Weights of a small GPT-style language model, trained from scratch on English Wikipedia: 25.9M parameters, 466M tokens.
MLP neurons of a small language model. Each row is named by its layer, matrix (gate and up: input weights) and neuron, and shows model dimensions 64-159. Each number is 50 + 10 x the weight over its row's rms, rounded and kept within 0 to 99. A neuron's up and down rows have the sign that makes its largest values positive.
A block is one neuron, or neurons of one layer that tend to fire together. After each block is what it responds to, as a language model described it from the Wikipedia text at the highest values.

L9.gate136:55 47 53 55 53 30 68 43 44 54 52 62 58 53 50 44 38 51 43 61 50 59 71 54 64 35 49 53 58 57 65 53 47 47 29 35 56 54 38 63 29 52 48 56 31 68 74 66 62 69 42 85 48 31 56 50 60 45 56 45 45 27 56 51 59 43 38 51 57 46 25 35 42 69 58 55 37 47 45 61 62 51 43 60 48 49 50 64 43 49 50 47 60 45 42 37
L9.up136:54 45 64 53 53 37 41 45 57 36 27 47 48 49 49 50 46 57 37 41 40 50 39 56 58 52 48 34 50 55 40 37 47 52 26 62 54 61 31 56 29 55 43 67 51 30 40 56 53 49 49 56 62 32 43 44 38 57 55 56 66 55 53 55 43 41 50 80 45 51 52 52 49 50 37 69 38 48 50 54 55 67 45 35 46 58 60 65 58 29 51 48 50 44 54 57
L9.gate357:44 43 56 68 47 46 54 44 53 35 51 63 31 53 59 69 63 45 40 34 45 42 41 58 61 48 52 46 46 54 56 62 49 53 54 58 32 39 48 53 41 43 40 46 55 64 56 70 65 49 32 57 58 40 55 38 50 61 48 42 49 48 65 59 59 52 30 47 65 66 40 67 49 56 52 47 36 38 46 41 47 56 54 68 61 69 49 59 50 34 50 43 55 54 62 62
L9.up357:48 61 69 49 35 56 61 40 52 41 45 52 50 42 40 57 63 54 41 42 61 56 38 52 51 43 50 51 51 55 59 58 40 48 56 48 55 55 22 38 37 60 55 43 56 51 44 48 60 56 51 77 55 59 50 48 43 56 53 30 53 44 62 42 47 38 18 41 45 38 55 62 39 45 73 54 30 45 42 47 58 56 54 54 57 58 27 47 39 47 61 43 48 49 65 51
L9.gate1033:22 49 38 55 34 48 40 62 56 37 38 65 36 49 60 56 36 51 38 62 37 69 45 32 55 48 49 50 67 36 38 46 52 29 52 43 54 37 41 58 27 52 36 37 54 80 36 56 44 46 54 59 51 71 46 52 47 68 55 41 52 49 57 72 55 43 42 64 37 31 51 59 42 44 35 62 38 61 37 43 55 52 59 74 43 42 32 55 50 51 56 54 48 55 59 34
L9.up1033:52 45 44 40 39 41 53 45 68 55 46 63 55 56 45 62 64 50 53 38 60 49 48 50 56 47 51 42 58 62 58 39 52 39 36 40 45 38 41 58 50 40 43 49 40 40 73 51 54 67 49 64 54 57 41 55 50 37 38 46 57 46 47 38 40 38 46 29 41 56 41 51 46 50 52 48 38 66 29 62 46 42 60 39 76 47 39 37 57 49 42 48 48 50 43 43
L9.gate1213:34 58 57 41 26 50 44 49 43 49 51 41 54 29 55 51 37 42 43 43 63 54 44 53 65 41 39 64 55 56 37 35 56 14 35 52 52 46 35 46 52 54 57 45 56 58 42 73 48 38 31 54 52 44 38 57 49 68 53 66 43 36 53 62 42 44 38 51 44 47 42 50 46 66 51 36 43 44 38 43 52 51 66 48 39 44 43 57 46 61 56 42 42 59 53 48
L9.up1213:37 39 36 39 33 48 38 50 62 48 31 53 72 28 50 50 35 57 29 32 54 57 32 46 51 38 33 40 59 50 51 51 46 57 49 34 46 46 40 46 55 57 44 59 58 44 29 62 63 45 45 44 30 44 52 49 46 64 52 49 63 55 44 53 26 46 33 38 36 31 51 48 53 55 50 43 40 50 46 49 53 56 37 45 44 48 50 48 44 45 49 54 47 48 46 50
Opening subword pieces starting with L (le, Le, Lo, Li, Lu) of words and names split into fragments, such as le|ngth, Le|pidoptera, Lo|comotive, Li|versedge.

L7.gate964:59 66 38 41 61 65 47 45 48 38 51 49 40 45 55 58 60 66 53 41 49 46 55 47 65 56 44 45 38 55 45 36 61 32 52 21 49 51 40 36 60 59 49 56 53 54 51 52 74 22 40 59 71 54 32 49 52 59 42 57 63 54 51 36 49 51 44 48 46 51 38 48 52 55 50 34 26 52 28 77 55 52 41 28 53 66 32 58 62 58 60 59 49 44 44 54
L7.up964:60 49 67 54 39 43 52 60 42 54 53 60 34 43 43 41 59 48 57 52 44 52 63 57 65 64 46 40 41 44 50 30 44 57 39 51 49 55 33 67 39 50 42 37 74 36 30 56 32 52 56 65 56 51 48 50 46 55 64 45 56 35 42 61 46 49 47 37 58 57 62 53 41 42 40 54 47 56 52 57 43 69 35 47 48 47 50 54 34 37 50 70 51 40 55 43
L7.gate1010:46 58 52 57 43 47 60 63 53 49 33 34 40 60 59 52 52 47 46 72 43 53 63 44 46 46 35 46 54 56 42 46 63 61 52 61 61 50 54 47 58 43 59 53 60 56 46 51 63 44 44 50 54 60 41 74 25 59 50 48 50 57 34 43 50 55 52 61 33 65 37 27 44 53 51 31 75 56 45 52 33 47 43 58 44 45 43 41 71 53 70 37 57 66 56 45
L7.up1010:53 50 46 42 36 65 55 66 61 51 55 57 47 49 42 68 49 67 60 44 33 55 42 50 41 53 62 52 51 49 50 64 54 48 44 44 61 52 48 56 52 44 39 61 71 66 26 48 62 55 40 63 36 53 60 53 48 49 45 38 60 44 66 55 33 64 46 46 57 67 68 39 40 52 37 42 56 53 46 52 55 48 40 61 52 48 55 62 72 40 56 63 82 44 56 63
Hyphen after al/Al in Arabic names (al-Assad, Al-Ittihad, Al-Enazi), plus short mid-word fragments like Els'vi', prob'le'ms, Als'o'.

L3.gate85:41 69 41 61 51 78 59 33 57 45 64 47 53 36 68 47 52 60 45 62 53 57 66 56 38 59 57 45 42 39 66 47 50 46 56 82 55 54 62 36 51 50 57 42 51 63 38 52 41 34 62 56 50 54 42 34 50 53 48 50 44 66 45 69 69 53 41 55 53 56 55 41 53 49 48 50 57 61 47 55 41 55 51 58 39 60 39 62 50 55 68 66 45 33 50 71
L3.up85:41 35 37 35 48 70 60 47 51 46 63 47 55 48 59 42 52 36 48 62 53 42 51 56 37 50 62 42 45 48 66 41 66 48 39 57 31 57 59 42 58 52 35 43 58 34 39 43 57 42 47 68 42 59 53 46 36 38 47 46 48 53 51 55 51 67 57 57 40 45 40 37 41 49 58 61 55 67 51 58 55 40 60 47 46 63 49 53 45 49 56 48 31 60 51 46
L3.gate273:50 55 36 49 46 46 47 40 68 52 64 50 51 47 52 36 49 68 52 39 54 48 44 56 30 53 51 65 48 48 57 59 56 51 45 56 34 59 56 45 39 37 57 40 38 37 45 57 46 42 56 63 42 46 31 69 44 63 44 64 51 33 40 42 51 48 50 51 50 43 51 65 58 49 39 51 49 45 50 25 66 54 57 60 56 67 52 56 41 60 85 45 45 56 62 54
L3.up273:49 56 50 51 68 50 44 59 50 46 64 38 58 58 43 69 65 66 62 54 58 30 62 44 45 44 47 54 66 43 54 61 38 48 49 47 52 61 37 44 53 50 62 65 40 45 69 56 52 40 43 35 63 57 39 25 58 57 53 40 47 46 60 55 42 44 67 39 25 54 57 44 40 48 56 40 52 64 38 39 47 54 47 28 61 44 39 56 44 55 46 47 50 40 69 40
L3.gate504:31 56 61 50 53 33 42 34 50 47 59 72 34 36 74 55 49 61 49 57 50 51 43 40 39 50 56 41 63 45 59 58 58 46 48 52 51 55 54 16 64 60 66 55 54 61 32 35 35 49 34 49 44 54 46 51 39 61 50 43 47 49 42 56 68 62 52 67 48 42 43 67 56 58 52 46 58 54 22 58 64 53 54 40 49 63 33 46 47 49 38 66 49 67 43 39
L3.up504:39 58 47 55 37 45 31 39 58 59 43 58 40 53 33 55 50 36 58 52 58 36 48 53 56 62 60 58 64 72 38 61 55 51 58 48 47 46 54 49 51 49 37 44 65 24 40 55 49 43 56 59 57 43 31 45 60 60 57 37 41 49 48 62 42 50 41 80 48 47 38 37 36 45 38 54 52 40 48 45 44 48 50 52 45 63 38 45 61 48 52 54 51 67 42 56
L3.gate533:38 41 47 59 36 62 57 37 59 49 67 50 51 51 54 52 46 47 55 63 41 61 43 54 47 57 57 31 41 42 55 31 37 50 40 61 78 55 41 47 47 57 55 68 29 49 63 35 65 41 59 40 61 52 50 78 27 70 46 55 35 37 53 50 39 55 48 47 64 45 38 44 58 41 43 44 24 56 56 47 45 58 42 48 36 71 43 52 45 38 41 52 44 76 42 47
L3.up533:37 41 44 46 53 45 51 59 38 43 46 49 49 43 53 58 57 51 46 56 46 36 41 58 38 50 57 46 58 53 54 39 55 57 34 33 47 57 54 82 53 52 63 41 58 41 61 42 62 44 48 52 64 64 44 64 42 58 56 57 48 48 75 45 53 31 41 76 65 56 61 45 53 35 42 46 42 49 45 52 41 41 42 52 57 60 44 64 59 55 39 41 49 63 65 56
L3.gate540:62 48 59 52 63 57 47 51 50 36 61 56 67 60 45 43 39 34 49 41 51 45 38 52 52 48 49 36 42 41 60 66 62 44 43 37 46 32 53 52 53 53 61 54 45 64 36 50 57 33 40 52 58 60 42 35 62 51 47 46 55 52 56 56 64 52 70 58 57 62 52 51 52 59 49 52 52 58 67 54 66 62 50 35 46 45 48 46 53 47 60 46 45 41 44 21
L3.up540:53 31 48 43 61 47 62 60 47 33 56 44 58 44 54 57 48 26 42 50 45 49 50 60 53 40 58 61 40 43 39 56 43 55 47 50 65 63 55 61 59 55 66 58 46 59 63 67 45 30 25 62 60 55 45 35 59 45 57 50 45 63 59 44 43 47 56 50 44 66 45 47 64 55 57 50 40 55 69 56 72 51 53 46 54 56 52 51 58 47 58 44 35 60 49 41
L3.gate720:54 51 39 46 50 43 54 29 51 41 68 60 56 62 40 41 41 46 52 38 65 51 53 47 45 44 50 46 35 54 61 62 51 52 71 39 47 62 46 35 45 62 48 72 45 32 39 47 50 41 53 40 60 56 26 49 60 66 48 58 37 59 40 35 62 46 59 47 54 42 39 42 62 58 44 47 40 34 58 60 54 54 61 49 49 83 57 55 44 53 42 25 40 47 45 53
L3.up720:56 79 57 44 42 34 42 38 48 49 61 44 47 51 60 56 37 68 66 51 57 74 58 63 35 46 43 48 48 66 51 34 20 61 50 60 39 49 47 61 53 51 53 65 46 53 47 46 70 45 50 46 46 48 39 29 45 25 55 48 49 64 47 57 45 54 49 38 20 35 69 57 41 43 41 60 64 38 59 43 45 33 41 53 53 54 47 53 55 61 24 47 45 45 67 47
L3.gate927:52 61 63 39 48 64 48 56 48 48 61 45 50 48 42 46 34 44 54 59 54 33 40 31 47 38 40 29 58 58 58 47 57 48 66 57 46 22 43 41 38 48 58 61 53 45 55 46 61 54 45 59 46 55 30 67 47 26 52 52 49 20 53 38 75 54 39 29 52 35 53 44 42 51 53 46 59 53 67 26 40 64 49 60 43 49 30 40 59 39 39 39 60 44 64 36
L3.up927:43 49 34 60 39 52 58 35 42 36 43 45 51 40 50 43 57 51 57 50 48 53 52 59 51 36 44 44 52 51 42 56 59 45 53 27 66 56 53 41 47 56 50 37 42 50 33 62 48 42 46 63 53 57 56 46 51 62 46 52 34 58 42 58 67 49 79 67 47 43 54 47 46 36 49 52 49 55 28 54 71 46 56 32 47 51 55 51 26 41 52 46 61 61 46 27
L3.gate1122:63 56 52 58 54 30 34 44 47 59 63 54 53 58 40 48 65 47 51 49 66 41 74 44 42 60 44 58 45 67 54 70 44 61 55 46 65 47 52 53 54 50 43 52 47 34 66 51 33 52 61 41 51 47 37 47 33 41 46 56 28 47 55 64 50 32 36 46 52 37 42 57 55 57 62 56 44 47 28 64 35 55 54 60 58 34 69 56 38 47 43 55 49 51 47 39
L3.up1122:43 53 39 61 38 46 52 43 48 63 47 47 39 42 51 66 43 43 36 51 64 61 28 40 48 48 64 61 54 44 58 45 60 43 43 62 52 52 63 55 52 48 53 52 64 63 40 36 41 57 65 39 53 50 41 54 41 64 48 54 45 56 51 62 39 58 69 58 46 54 59 44 55 49 41 31 34 46 36 62 38 67 47 55 29 50 52 77 47 56 55 26 53 49 45 42
The subword "le" inside words, mostly after a consonant or word start, as in paro-le, ma-le, mo-lecular, e-lements, le-ague.

L3.gate25:46 38 61 60 52 69 42 48 49 42 53 47 49 44 34 75 55 39 60 42 53 55 41 60 54 49 42 47 41 50 60 49 56 46 76 63 49 66 64 63 39 58 60 52 41 67 61 52 57 34 51 48 58 56 59 37 63 57 48 60 58 18 58 39 51 49 43 59 70 43 53 45 54 42 50 46 47 53 23 64 48 52 45 50 35 48 51 31 52 41 55 53 42 45 49 45
L3.up25:57 64 59 57 54 39 45 54 47 49 56 51 39 48 65 49 50 63 27 50 41 35 58 45 37 49 43 43 60 36 56 68 34 51 31 42 34 58 43 49 46 54 38 77 54 51 58 57 67 52 57 59 55 49 55 66 46 38 54 56 42 49 62 35 59 57 42 52 53 67 62 45 46 57 53 52 46 29 57 46 39 43 46 56 53 60 70 63 66 40 42 42 63 52 26 42
L3.gate84:36 49 54 58 38 50 47 36 57 43 61 56 45 50 49 50 41 43 48 53 49 65 50 41 52 50 54 65 38 46 47 67 28 53 70 66 59 60 39 37 41 56 53 41 66 30 63 48 29 54 62 64 44 53 50 55 46 55 52 39 49 33 49 39 55 51 51 60 37 38 48 44 56 63 67 42 55 54 65 64 63 40 38 53 38 74 51 68 47 60 47 34 61 75 40 48
L3.up84:43 59 33 65 46 52 53 46 42 35 48 59 53 55 37 74 57 46 57 45 51 57 46 32 33 20 51 52 45 45 52 51 26 43 67 58 31 59 51 44 63 50 55 65 49 51 62 60 42 59 44 43 53 49 47 64 65 53 59 40 41 50 42 37 45 60 47 52 29 52 43 55 71 61 63 41 49 40 55 45 52 38 56 61 50 56 61 54 45 44 36 40 39 47 47 57
L3.gate178:30 53 41 55 49 54 61 57 43 38 57 60 68 44 71 63 45 60 61 51 55 52 58 43 48 33 50 45 33 46 50 61 62 52 44 47 59 66 49 42 42 56 46 66 56 58 51 33 67 58 43 41 60 65 47 46 44 44 52 59 43 49 42 61 60 51 71 54 38 61 64 52 50 42 58 45 54 64 43 45 46 48 72 59 42 44 38 56 50 52 52 49 49 60 54 43
L3.up178:45 47 52 57 30 47 66 33 51 31 58 46 40 31 50 51 53 51 44 26 40 58 41 54 38 41 51 51 49 44 35 58 45 46 60 38 66 37 46 35 56 40 44 53 51 42 37 51 63 42 33 37 42 47 46 52 59 37 51 44 53 57 45 42 58 42 57 53 60 59 52 61 56 58 54 65 57 69 45 44 62 59 51 50 47 39 58 63 69 48 59 50 55 56 48 42
L3.gate191:52 56 67 53 41 46 47 51 46 41 47 46 59 59 42 50 48 65 39 75 53 46 65 57 39 57 49 36 41 47 50 58 50 44 44 49 48 62 54 29 56 58 56 57 57 50 48 56 45 49 47 26 36 44 69 50 65 44 45 59 55 57 70 33 56 57 45 58 65 18 66 53 58 64 45 47 63 61 37 35 24 51 52 42 59 62 36 67 55 32 65 55 38 57 30 50
L3.up191:52 48 66 40 48 57 49 54 62 43 40 41 44 46 40 57 41 72 48 63 43 54 56 44 40 48 49 28 48 43 51 37 51 44 39 46 56 73 50 38 39 67 58 40 49 42 35 55 59 57 52 39 45 68 45 47 42 55 59 49 57 36 57 47 47 41 42 59 47 48 53 58 48 41 38 42 59 54 68 68 47 59 32 60 51 60 39 49 63 43 57 46 53 65 47 56
L3.gate514:53 43 52 48 55 47 43 65 57 58 40 60 49 52 43 41 61 45 67 45 57 46 59 58 51 49 60 53 49 34 36 52 35 47 47 54 42 42 51 51 44 52 31 50 42 60 38 46 53 63 42 52 48 69 69 60 52 57 54 55 39 36 42 60 46 47 27 52 39 57 51 40 50 19 61 44 42 63 37 47 45 37 54 54 63 43 45 41 55 52 62 43 56 48 50 57
L3.up514:48 41 47 45 71 54 61 59 66 56 52 71 42 32 54 46 33 50 59 50 41 64 51 49 46 58 55 61 46 56 55 49 53 61 47 59 52 43 72 37 46 54 59 58 45 64 54 41 47 59 56 45 66 45 45 39 60 59 43 74 59 60 46 60 35 58 44 40 32 59 53 59 58 49 41 56 39 49 51 50 51 71 43 36 55 48 39 62 53 52 62 48 42 47 76 39
L3.gate651:44 43 42 63 32 66 52 52 54 50 41 53 61 44 50 44 38 70 43 56 48 46 44 28 43 31 57 44 32 57 59 46 55 61 58 50 48 62 58 34 62 33 37 47 55 48 48 55 58 51 56 51 70 61 40 42 45 70 60 44 43 65 50 48 44 49 41 62 53 34 47 58 49 44 46 50 37 58 62 43 53 31 36 39 46 66 52 49 55 46 43 52 50 56 53 68
L3.up651:42 59 54 59 60 44 43 42 49 44 32 66 61 54 51 46 44 50 47 42 43 56 38 50 57 40 48 65 34 43 69 52 27 47 68 50 38 53 49 54 39 32 58 44 48 51 50 69 51 56 42 72 53 48 42 53 35 41 45 69 58 65 41 45 41 51 47 61 54 50 48 41 38 52 56 44 46 60 42 57 47 54 51 63 37 61 52 47 60 42 48 56 56 41 44 38
L3.gate1136:52 45 67 50 65 51 53 56 57 38 51 68 37 45 52 54 54 46 54 53 41 63 52 39 45 61 47 64 57 50 48 57 39 54 58 52 61 54 43 41 40 43 68 42 46 66 28 53 48 60 48 48 41 62 36 49 49 45 50 44 46 38 46 42 34 49 35 49 51 58 47 45 28 31 69 58 49 72 60 41 78 67 41 43 55 55 44 51 37 47 73 49 60 61 46 54
L3.up1136:64 33 63 53 71 49 53 43 52 43 46 54 26 41 52 71 54 59 62 52 63 40 64 40 46 62 48 37 71 55 58 62 43 43 38 52 56 62 54 63 43 48 52 56 47 70 47 53 38 37 57 45 48 55 47 64 46 38 54 35 60 63 50 37 54 34 51 41 44 53 39 38 38 42 40 36 59 46 50 40 53 38 47 28 66 60 47 52 54 60 49 58 38 42 56 49
L3.gate1263:33 67 38 60 57 45 53 45 46 54 57 53 52 46 33 50 32 45 44 39 49 51 61 50 40 49 54 33 46 40 66 45 59 66 56 49 67 23 40 39 49 51 57 58 48 34 58 40 55 61 43 60 52 33 37 43 63 49 48 34 44 58 43 45 29 39 54 63 57 33 39 52 50 51 66 50 48 51 39 50 65 73 28 52 51 58 71 59 41 59 51 44 51 50 52 58
L3.up1263:35 60 48 47 44 42 50 58 40 47 50 56 62 64 51 51 53 61 27 43 43 55 56 39 49 63 52 50 65 34 69 26 46 53 69 43 57 36 49 50 44 49 56 69 48 37 45 44 35 47 44 58 59 39 46 61 61 43 60 53 30 53 48 58 57 64 60 53 39 60 61 46 58 54 71 51 43 35 63 61 51 45 38 59 50 46 59 61 57 60 42 51 47 64 42 42
Final suffix piece that completes a word split into subword tokens, mostly -ation/-tion, as in insemination, distillation, corruption; also -ship, -able, -nd.

L7.gate141:45 60 63 33 50 44 63 45 60 54 56 59 46 49 49 61 61 51 55 40 31 61 42 59 46 38 58 54 39 57 53 44 47 64 49 48 59 58 55 56 55 36 61 40 61 59 54 51 31 63 36 49 51 50 52 58 50 56 61 46 54 62 30 67 59 51 39 44 51 47 69 54 50 72 45 63 25 53 62 26 36 50 43 44 51 60 54 45 55 57 54 59 47 46 41 42
L7.up141:36 49 44 31 66 38 38 49 59 45 48 52 66 58 69 39 61 48 59 45 72 67 39 45 39 71 72 59 45 63 49 56 29 34 39 51 52 58 58 48 47 29 45 39 52 40 46 58 38 43 43 48 53 41 55 42 62 43 54 47 61 54 69 43 55 38 39 49 56 47 63 61 51 69 45 63 41 52 37 43 42 48 50 60 45 43 60 42 44 67 62 57 48 53 44 61
L7.gate550:36 49 56 52 55 50 36 57 54 52 43 49 42 53 50 46 65 53 62 52 28 57 35 48 46 46 52 52 34 43 49 43 52 43 46 53 38 66 39 51 68 49 62 60 58 30 36 51 51 43 57 35 50 56 42 42 60 45 38 48 40 51 24 51 59 52 47 62 60 54 63 40 47 53 49 55 51 64 41 44 42 65 54 41 31 54 54 56 48 49 58 56 52 54 42 39
L7.up550:57 49 54 57 45 63 56 39 57 54 53 68 50 54 39 45 45 41 47 59 48 68 41 48 38 58 55 47 36 56 27 35 60 53 40 53 36 64 30 47 26 40 62 50 57 64 51 65 64 44 53 49 66 56 56 46 51 33 47 42 40 65 62 41 54 66 43 59 56 37 57 54 45 59 60 59 38 46 54 53 54 61 43 51 44 56 39 57 56 49 66 46 47 41 67 71
Final suffix piece that completes a multi-token word, especially in institution or event names, e.g. tourna-ment, Found-ation, Trop-hy, Assemb-ly.